config = dict(
    n_layer=10,
    d_model=320,
    n_head=5,
    activation='swiglu',
    norm_eps=1e-06,
    init='normal',
    init_std_qkv=0.0288,
    lr=0.0063,
    beta1=0.95,
    schedule='wsd',
    decay_shape='linear',
    train_tokens=449300000,
    dataset='wikipedia_en',
)
MLP neurons of a small language model. Each row is named by its layer, matrix (gate and up: input weights) and neuron, and shows model dimensions 16-271. Each number is 500 + 25 x the weight over its row's rms, rounded and kept within 0 to 999. Numbers have three digits each. A neuron's up and down rows have the sign that makes its largest values positive.
Before each neuron's rows, "fires after" lists the tokens most often just before its 100 highest values on Wikipedia text that the model never trained on.

fires after: " ", "AP", "M", "ap"
L3.gate390:532481522422516508500489529478486507459526512462529498458450549484498492500476497484515510509469475509555468478483507496524505512494500492496524503540563537506498523528511494516469487517492512518472485507490524502493470545515472496450517474484500474490515473470505500496501462513453483553490479558531476487510455533540535496491515489469480516519499510466484492487530492468512503473520502494494473514503521475542516494490535525502491497509510482513504505487498491518456457532496516491520504474484497531459445510462543522512493503518515503501493501470493549508505470476531524491546484528533556502456556553472499527490489481499507460468490505492487486524494473504529528538500501486514489541447495516487487515522489494575502497497516479493468484486473538487462491522531554
L3.up390:488488462547549494531539464461490504468519475482494487461474476512480524496490527541501512478449508499545501472475487490482501507465551481479524503486528530469450507502497478515506540468529505514516516510489496478463483518527503559532475543460489519485521490503492491517457509520512505495475518523527489490512452497526502534512450499493538506500522503504474540462494527537494447483501436497497500512489491481515508545484518522545518500466453468494468487463516517513467472521487470500530471504477458555539519482481505529526502436511508527502464464468507565481496456465475486526512471515459523502479477502531498503511503477482489511480499510528501502489457504475462568518470480521428491509489477430498494482527486509526496506501485507469509512506520532498484500525504486

fires after: "–", "6", "'"
L6.gate571:519501502492472525512493492564530491507505484531486503512499473499480503494448459459489463508507490516536504477473449482497455508505507529505422495454544490489476524510503486507504550469518454485489515520479496524537471545518488501540470493490477528467473523518485492554493500520505468551505500521462465511451520498499517539502471445557501492472490483515515503514483507474508472484554546524458471492461494480505520487524496484493476511470525483513539515478526493509487482493466495475507490503497522501482512505484498478488454512533537519499495470508542515509452495516492478501452562474461481459538464498465537485479499571492495539496533495513489477484501508452474506519486493512482489493513506512477469501513519486490483527496495542548500529491484495500478474497497549
L6.up571:507464525473516456500485483491527496492503451519526475527467463518486519426498475482505537492505469453498490539491478457505521499504463500484500497498522480518504486523505509532477507536486507475501471489518473523552511488543456468506527487496513498489492516507501460507542473434498477508500514529480503483490482470503490463457500544495505517550471508556475486531508474547476486463496508501493531519471494506480532514492492481508492550500514528503485457494498549490497506503531483511468494518506528475479532509459508497493512514469556499517470486494502485533522485529520520483520456532499499502534479509487482520479487501516477503503552551516537483505481497527545491496519472524513499505501452502512518513512519487508466490519461492490520459498521448510526515507514520

fires after: ",", "),"
L3.gate377:515461542519503505495499538501560505524501537478520446500543454514484527453499505539481481470496521519466459511492484499541482501488542560472475534493500526467516511465478509519466470502468466506542464505524479482453499474500495496504526496471482528502505526517494518488481515476499486498471515493504461511467468531503522469533518457510485473516507500499484521534508513514495506541530500545492475564567505504489477499499467527496474497533487500521492516508507493565482450488456534500544525491522485492500455503477503484510468498549511522484505512543522502482483462499492515492496494472544444494538530442507500509497476486506499502505513575477516502479505541493510525479466483549496510528494496516500484506548470480497528463568474478518460471508483483547490504503456479
L3.up377:531512507472526489456492498534507471516529532518529450465468491501511498476512512500494478507508508446504522462497504512494465502504485545446443473471525474524511480507511478557502507509494495534485514522507478488487486485500494490523490432490476532463497505544504520504493452507482488440515416504503496480519500481498511475507461477500478494501493459511493496480486477465546488516484482510498496543490513465474453496530444527525497467472467514440540467508539482507465477509502512528461521455561522462541489515498476532482468490483524532493500448514521508481484490479510540505512493503506495533525518501500478488491516484506525521507491526505495501491520456472486551502510501494491540516472540536492472509513445465486501505528508431516503529489500507488513493471456520

fires after: "\n", "-", " (", " name"
L3.gate144:524496491526524505543453519492504500489526520491498462521512490521474551456544482541519520510489492481534552475520463515464486551477496491504470507487506473515507550476501520531456455500507503538455485486513468511468506486486488525502511528492509493511472535516413525474455502518476502474498496488527475493487514497521535506518525505510458515524517468493506504536471481460473492522502519512531455503500430524520480464488516479467437500537511466485537506508491496499493469530487511502480499483505560484478490531534497486475494579505494521473466437513500513453545500502487543492478485491553502483495477526496514492513501486484528514515522518522529504482489522509548506507515479528480572525503492507490470526510483524494516482513492513476461482461521499522462522480481500
L3.up144:505479518537488571513517551504500474442530504484480505506502492520519521488459505519518451491489522519510542474502499502513494536506514476494504530483517489553531502533508486514480505492484528558501530518540486518524504508499508444520508531497525506506490495526493503480495459502491520509477493441536479506525542470492493448521495521450488501573537541534449532518433510487469495510528501507486474472476476483497503513512485473480442530557469473551533525515516517530497464512511519522529542489503491518483502477517500470477508535505509495510489480497529470476483517428518482513482465517502514454533451479484474523519533483503485493521485543516489534504479506469492488512497510508506506510500513524458511525489454477517519431489487496518507521530535484519499479525507547

fires after: " "
L7.gate34:481522505504488509498495560473536489534513508545474522528532528496465501522470514498526499499521477529489534487512502538511452510503497525495561483485467480521493532457513509463477522494486509489500525503499509526458448470531499473558486490485496516525484471454507493536506472475517492507501490529539519479551481484517529518486490507523509529511522502488526521505484529494484462455489519533518419458478524483513460499531525514510523481506491472463483526478495495451500510564491454519535520480518467505510491460484480517508524508500469531488510491521470482473471484483531568486516534525495487522519518533483498470526467530522512498475496500486503496519465557509478515532514534496471465445503474483487519490536470493534423528478503509497522524473466490536518487500528478
L7.up34:467524510493527550532474497493507515485519510481484459528497471515491478473495497511532500520481484457526517517481498515496482480521491518464522499454481488551567502506482482510515484502513517484479538482496488503442483509513505534521521457477488549486493505469526492484487489505526492467533515517547501484525482534485525489504519506491474500454473450529468511474526465533504507467502516538578461508450481494497514517551516475478525483522465558467519521518536507535533526527478497492504524537499524512486464533468502476486487518492523493533543505517509503500473482499503499448455509474477484506490519545502500514511484467498468425504494556526510532497489538492522486476496480469495513478531473520461479499460508496507501522493501505519519517523450487475513536482503470

fires after: " ", " Min"
L6.gate296:500501532493544503507532501536469535507456496509499491517485503485497456508440475493525554500493506519540484508516533504435497577468518494511515506443492510535581516520501521495517476494477496516474487516487439466492498459486512534538516470483475527482489487531508498537502433488513528490493522505547501497507477494520461495524465493488527496474514488507492511472559528501488528501526532512447459514502513481496482504511489481570541518476470502510423482523500513488541511493530521497497497509485457518524486457493490530510552528490506500503493482532535523475479451489482482488511544492540511476524530500462511512471525491548460517490504510493500471531489469485487488461495531505477498476463527503474471499487501491522542472463483481470501457509520490512463484506520498
L6.up296:520504505476506465484481443519524469495507498486574517502519524478507475470487429475473495489517504491519550502483479546482502488499522504532478519507513478477507473452536483545490500499495516536501494501455473471432507495473544541507481496491494527488527479468489501534500509508490512459510493462496474494531501500467477499528511485500501529505526502500543496523502514482499493518460531555508467494508494518483484524508483513529483485499466501523474487556517519532494516513506528497504473536491499499503486549488500507505481494483442509462487510474516534475507493497484490475513513494551491517503524489469449541462503537503527514567525519500560461543503546501486500493477485514467489493478523505530511551512495514515531500499509484495466484543486491482523494488554503

fires after: ","
L6.gate762:537525511509489471518461525469490506545488526502475549462530478526515504523461505527480508526513483517454543491481475481489485509483529500493521542493437526506507479487454509459571543514481499493502458505457523447459498469526513446520530507478468474511494516452563489478504510496497487514477467479500476512490457510469519487546516486481472496511523471475513498533479502490484517510457492464474507510537540444519422504501481504502467487464505506509515504495512515492464485524489447481485500502495495498588510518502490502460497483480445486491484501501491494499495519532536533489507512513548479495508495528499496495519518521549483520477489500481497490499527505461543539493517490498506480476487484496501515459514488477542473464519482477516497483499528496480518505496477459
L6.up762:503472488492531506523485491523540475503484507489452493449528486505474463520498482495442452478508557507452506493469493535494497548512512512536501520541482493473511477498457503503529522516492484450491480501475530493460478518516509450494512538494458456507505520448488546492531505487530486556474437476516473522480484515508504544502533468475483491507519469509489537527529448509478493518506515556479488504508496467481482538497504498504502486484487482491491541546492536487483486518501499519510516512452491500524488496539528481505533490531507451522460517508476522500499523505505528533499483461534508450512506468527540486508523522537483500487485511495520539464505493505514512497487444523494469483511490467484486489481525500517483501528487450506512465489510458491527481492456486

fires after: "19", "18", "th", "16", "15"
L6.gate129:470502504512508506520431515516507499504473474513537480519488471514481491496504531523514445476477508491527497481469466488492486484496524450539486539535489510509496529509545510527506501484510504516504514517503498502505532515501540461562486490453480522463554509504504498494483545537485460501500513497509459483484465541484500491466477533502555485478517507483472540528518488509492498490434527529459494496492510487536469518488504483507540516482527492501529508479535453501513510500515500473495540488499525506474488473514562451503484461489530504519502462500498520544478477523495533473534529464466520477514452444440518483515492545496495500494461520452503511508523488444530457485499480531516507502484523520513515486485479468544496516520499507520493504520512519463491490464554500
L6.up129:448532491533489484507467487479519481506497536509503505478496510469527516492487512543442480524521476485503496502519479498472479458555528449472499485504519480514446510492473510459500492500482527486503502483519522510550468480509496516520535518522505466486512525468516492460517461484489522499491473477470477479528457453468527523485424550488496451468516501451500511529462515464514516476512530480461521481498499491517503514545479544537516521514538503483475495504496459507477513448463501500454481504475542488512499490498549534564474507496518482487496528520495562506499467493489505478518485522461496532488504502526477538516481484502496523529533459531431497460534491516504512543509480479498529529506489497512470499487516501474478535499482464478513518551478498505509462508473487

fires after: " in", " ", " code", " In"
L3.gate246:523467534523494466509494505489486489531487519531505494525517478482532482511509498481505555514486505513484491536522475521484519476469487548490480507516509475511468535520549482490538489526469449488516469470519481469503500522526454482537526496548475568527562498486494496468510481492498522511532496450505483467519475496465463552496425505482492493522517512512499492527471522480521486492501510466460482504519506480484497495480492520469492490481510492496497503510538502476539484491447482503464504524495548509520519510498529533502513484529473482529516535524491566485540537499502502470512486474520467509488494516509565503481534571482499499543469534517510504562485565492514474499495532510488498496528492484473480519511496491463469503520519536459492474464506516499500546414502497
L3.up246:531481527497500538495466497507512479560484487473523500519559478520550488527476492528497506468470510506526492466536492531502443496462483514487478496493566502472474526510507489507493492537507471479503504490515511481459483471511509501541484505530481537508537490527502451532484478478512491477546509516496485480528512509458502531526475491486482482552511565481506505534489576535502479475481475521522504490539508490473519509531573496510511468531441501515482518535494479525506447488490514496478535528487521470500556464518453511514517502527509484487547492521459500481500506456496501527463494488504485488513527518512496503482449473504521534525531498572489491519533516543482499504490526520552496444490454474506523507525482474471492543480492488538458476507505513496477467512490480

fires after: "18", "16", "14", "15", "13"
L3.gate308:494515550504485518476501510511486463508505517524536509483455501528484550520503545508485497494519501534504556496527515475491489450486524510497539525495489502513485508480516527521524487524490484476448525467514493476480506504445484455507489531458484534545507528446529490527486515473531516526515498511468502490492511502491498492533470498512511498488512500519482478549452504491515536504487487512520485506475503511508482493482498494471579461479516486476502474478494491445537500526545493513516514452492513474518497555524532513514514484506559465509519500500493476522484552486507498495509535495501488450470512452534484499499489506501479505489450460521487484487529464534498457507477537515499520505520499492492498528501481501495534521525510480519476460506534483506512480469515486
L3.up308:472510516518481448532493477473529502473480545520504497491510451501489487500539516509452501510538495521494488491491468514539499510539529484455476535510500444471534489546493495484502496490522471471501492506523503493541488502457472467505531534527528561489472448513499469469511502525508504464522510515520485509508486502486525505493493524534515479474520493483495474478500463463501527514549520471519490441490483498518514481500497504501501459499533514484554541498552472491483481481526480484470496514502519486482478520527574530557517504508505451506549539493490529500536486557510519487524498499526500448512476488515518538532462537468494461524518487507500484539515484499514507489503491503469524517531467477487531506508495527543451535501477487491460522485501495509467532507499479

fires after: ","
L3.gate358:512492511498474482488485565499545540510499513521504468500474459494519498477516493467528523507528531554479500431468478518516486488501512486495478498505459515475452505511492531555512547508539505498514481486525546488491499490536471465482507506469500516525498528492494500478509477500477541492510506492563515509527474505510541511475499444549522484536525478528492464495497531503474519505459489560485458443524487483539512468503533520491498499490496498511485566483512482476528490552459503472485545500471508501471468521533506499437506472520499460515525485498495516492493509524513499483461497509496516519490487499512501517476504525510507518449486526458526499500491457516475501492546519503496461528508503523455496497525476541497499522516489492456515486526492471521498502480484486
L3.up358:490488536524459499526496482511511488527495506490480529523496457536510535456475485530527459503487478521488506502505482530483510512521529522505504484515522516503505470541473523519484530500477507493493474520485468503455474485528546523514524531500508456493558500547477492515466503478478490495470439537463411510453473503465473534476476491505510496485499528474516569478519507493527530470484536457512519508472445523527445461483456520499548495460528475486506481514504511471501533477515501539475528454482524477520512496458522484484483495491480517467460481520520483473503488511488514528498506477521494477492547535497532453530486509483530504499503510495495459496528515507535494529468507517537470484488513471495509481497537496498502528508513515448508487473495463541509505484491532

fires after: " the", " The", " a", " every", " an"
L3.gate188:486534500459477493501483525474506521531489517501512497522485484502539475470465497515494539552532473490507466497513508553508494497516490514500470483512525511489513460467519508477496504449465505524479524519502433493503538505460493494454543539476489495520492493499483472521482504449529537557506509513495472470526515514515513471471496488517489517481516500531521479500507547489495484475503519536527516516469486524510529490513480529523480511506518490513531496512412483481518508480508506544498509510517482453495541560484549547481510507470551470482458490518481470499497483486440528530504453511511513504516474494518509540494487512463465532486535504522500493464476526501511489525486501485488504496519498547463503500481460560490480529463514487481432507480499541555545494512519446
L3.up188:486537481479500504447506477456473474491535498504507483500508452509457532471478473455519550507530491488510511488542532489509508450508478526489532500471528499473523454499486524499484514477514535491497470483493464519530496486480473478562500532524516443461469512496513521509547498471516485477498510479525463527519500481466489448518471481511529542499509460526539497477534459483511483508567536485461552507505489490505452515486485510547506517540486493442488524484490494489521489490504518451525485486501471472468502526493497496525453507497485480470475473532511432476472521435478492489515523503503472524472513516497501451487504507492507494493446519452529462510444491514519450529473493495517512531492496533486498520542483470491553496483504541510529529525539510515493491506505507

fires after: "–", "-", "|"
L3.gate406:533521507509503515534459580451500500505501495543516506482437509522463545527488508522524458520540497533482501493501485480506505517483520485532510554424511521540483526481528495508519520535494501499549515445488460464522535470546535509485468567475497517506499476476485519537514552515504538489547513549480518497480539461453478500484480473478533503512494500502513513496490474486481494502531496487516497453480448526526514514494456519513459496490529496529509519503477498488489502541507522505515542457489496503560468492486552470500539503517525525509492489522510492484485505537519472529488485544537473480485490499501518511516486506528491489490536509519529521493498539497474475511477495492477504537509506505519495507492515495564514499469488470506539453477471514475490477454479481
L3.up406:454506509473539473521477520509499502507481478518492525526509489520505457499468480469500510531480493512500486497501524492547532483505547532494480482515457508538478495497499518493482489497490491509481544480465522522514508492468448515544520487479566502561494424511541470504532488442495470515510480525456509529523515506471423488476496474548508521469507463505482503496519520507509457534457482534531515483478539514510494428495555483481511481509497547461490485519499530514539513490491465501494483495462505481523464491412478477526472508545506518484488481514499475483515454493538462483493500513526509492506521519502523515503516455522520478462527494513529497468519515498524482508496497489508528497502489511485494560519492521526481516530472493482519519460494490488481518514519557

fires after: " the", " The", "The", "'s", "Early"
L3.gate454:483541521502475510491491466502505493487499494489524531483455457545528491460482451507484527536550477508511550477524501453513477488503545519536483480476502510562501534500480525551468519496487459533497535486490520483494511500520507510464489509526539449529527482478533460487485468479508518530489491516506496516462503492485510495514497514456510485496459466485506518468510479491500506486484479524525502525541534483505476518509489487511484495492491470526537537490507489493455500544531501516544492497509526503510520490449549525513513520511541502492536535534465457457482464483514523493522538481512527491467513492483530503499509504503541482471517491444533500442455516513545518495525490490511480465484550506492497539480510538497483528491520554508506515505513501547503524517458497
L3.up454:524497515530469479521480471452473520493520472505450501527477503534464510519529497506484523497548446466517502467533491503504498517434510502532526451509485563551508494512529518494491504496536458470532499496512487481465498511520476500523487559481500474547498500430484468492539538471468489482481495511526478467532489499496525515472517550501493490488467521511480476549480486502501448505482498526510487503468515505496495503522530551502519518534504481458471547477492494530492509524494500515464467495495508516519446487504510511504461533518511510536465511496500511446488499482429496485538505507516492481513525488489507480509495516512519486531480540463511479505494498487482496495490482484502511462558519511463504467478511486522472503490534505473571538493456527512525517525474513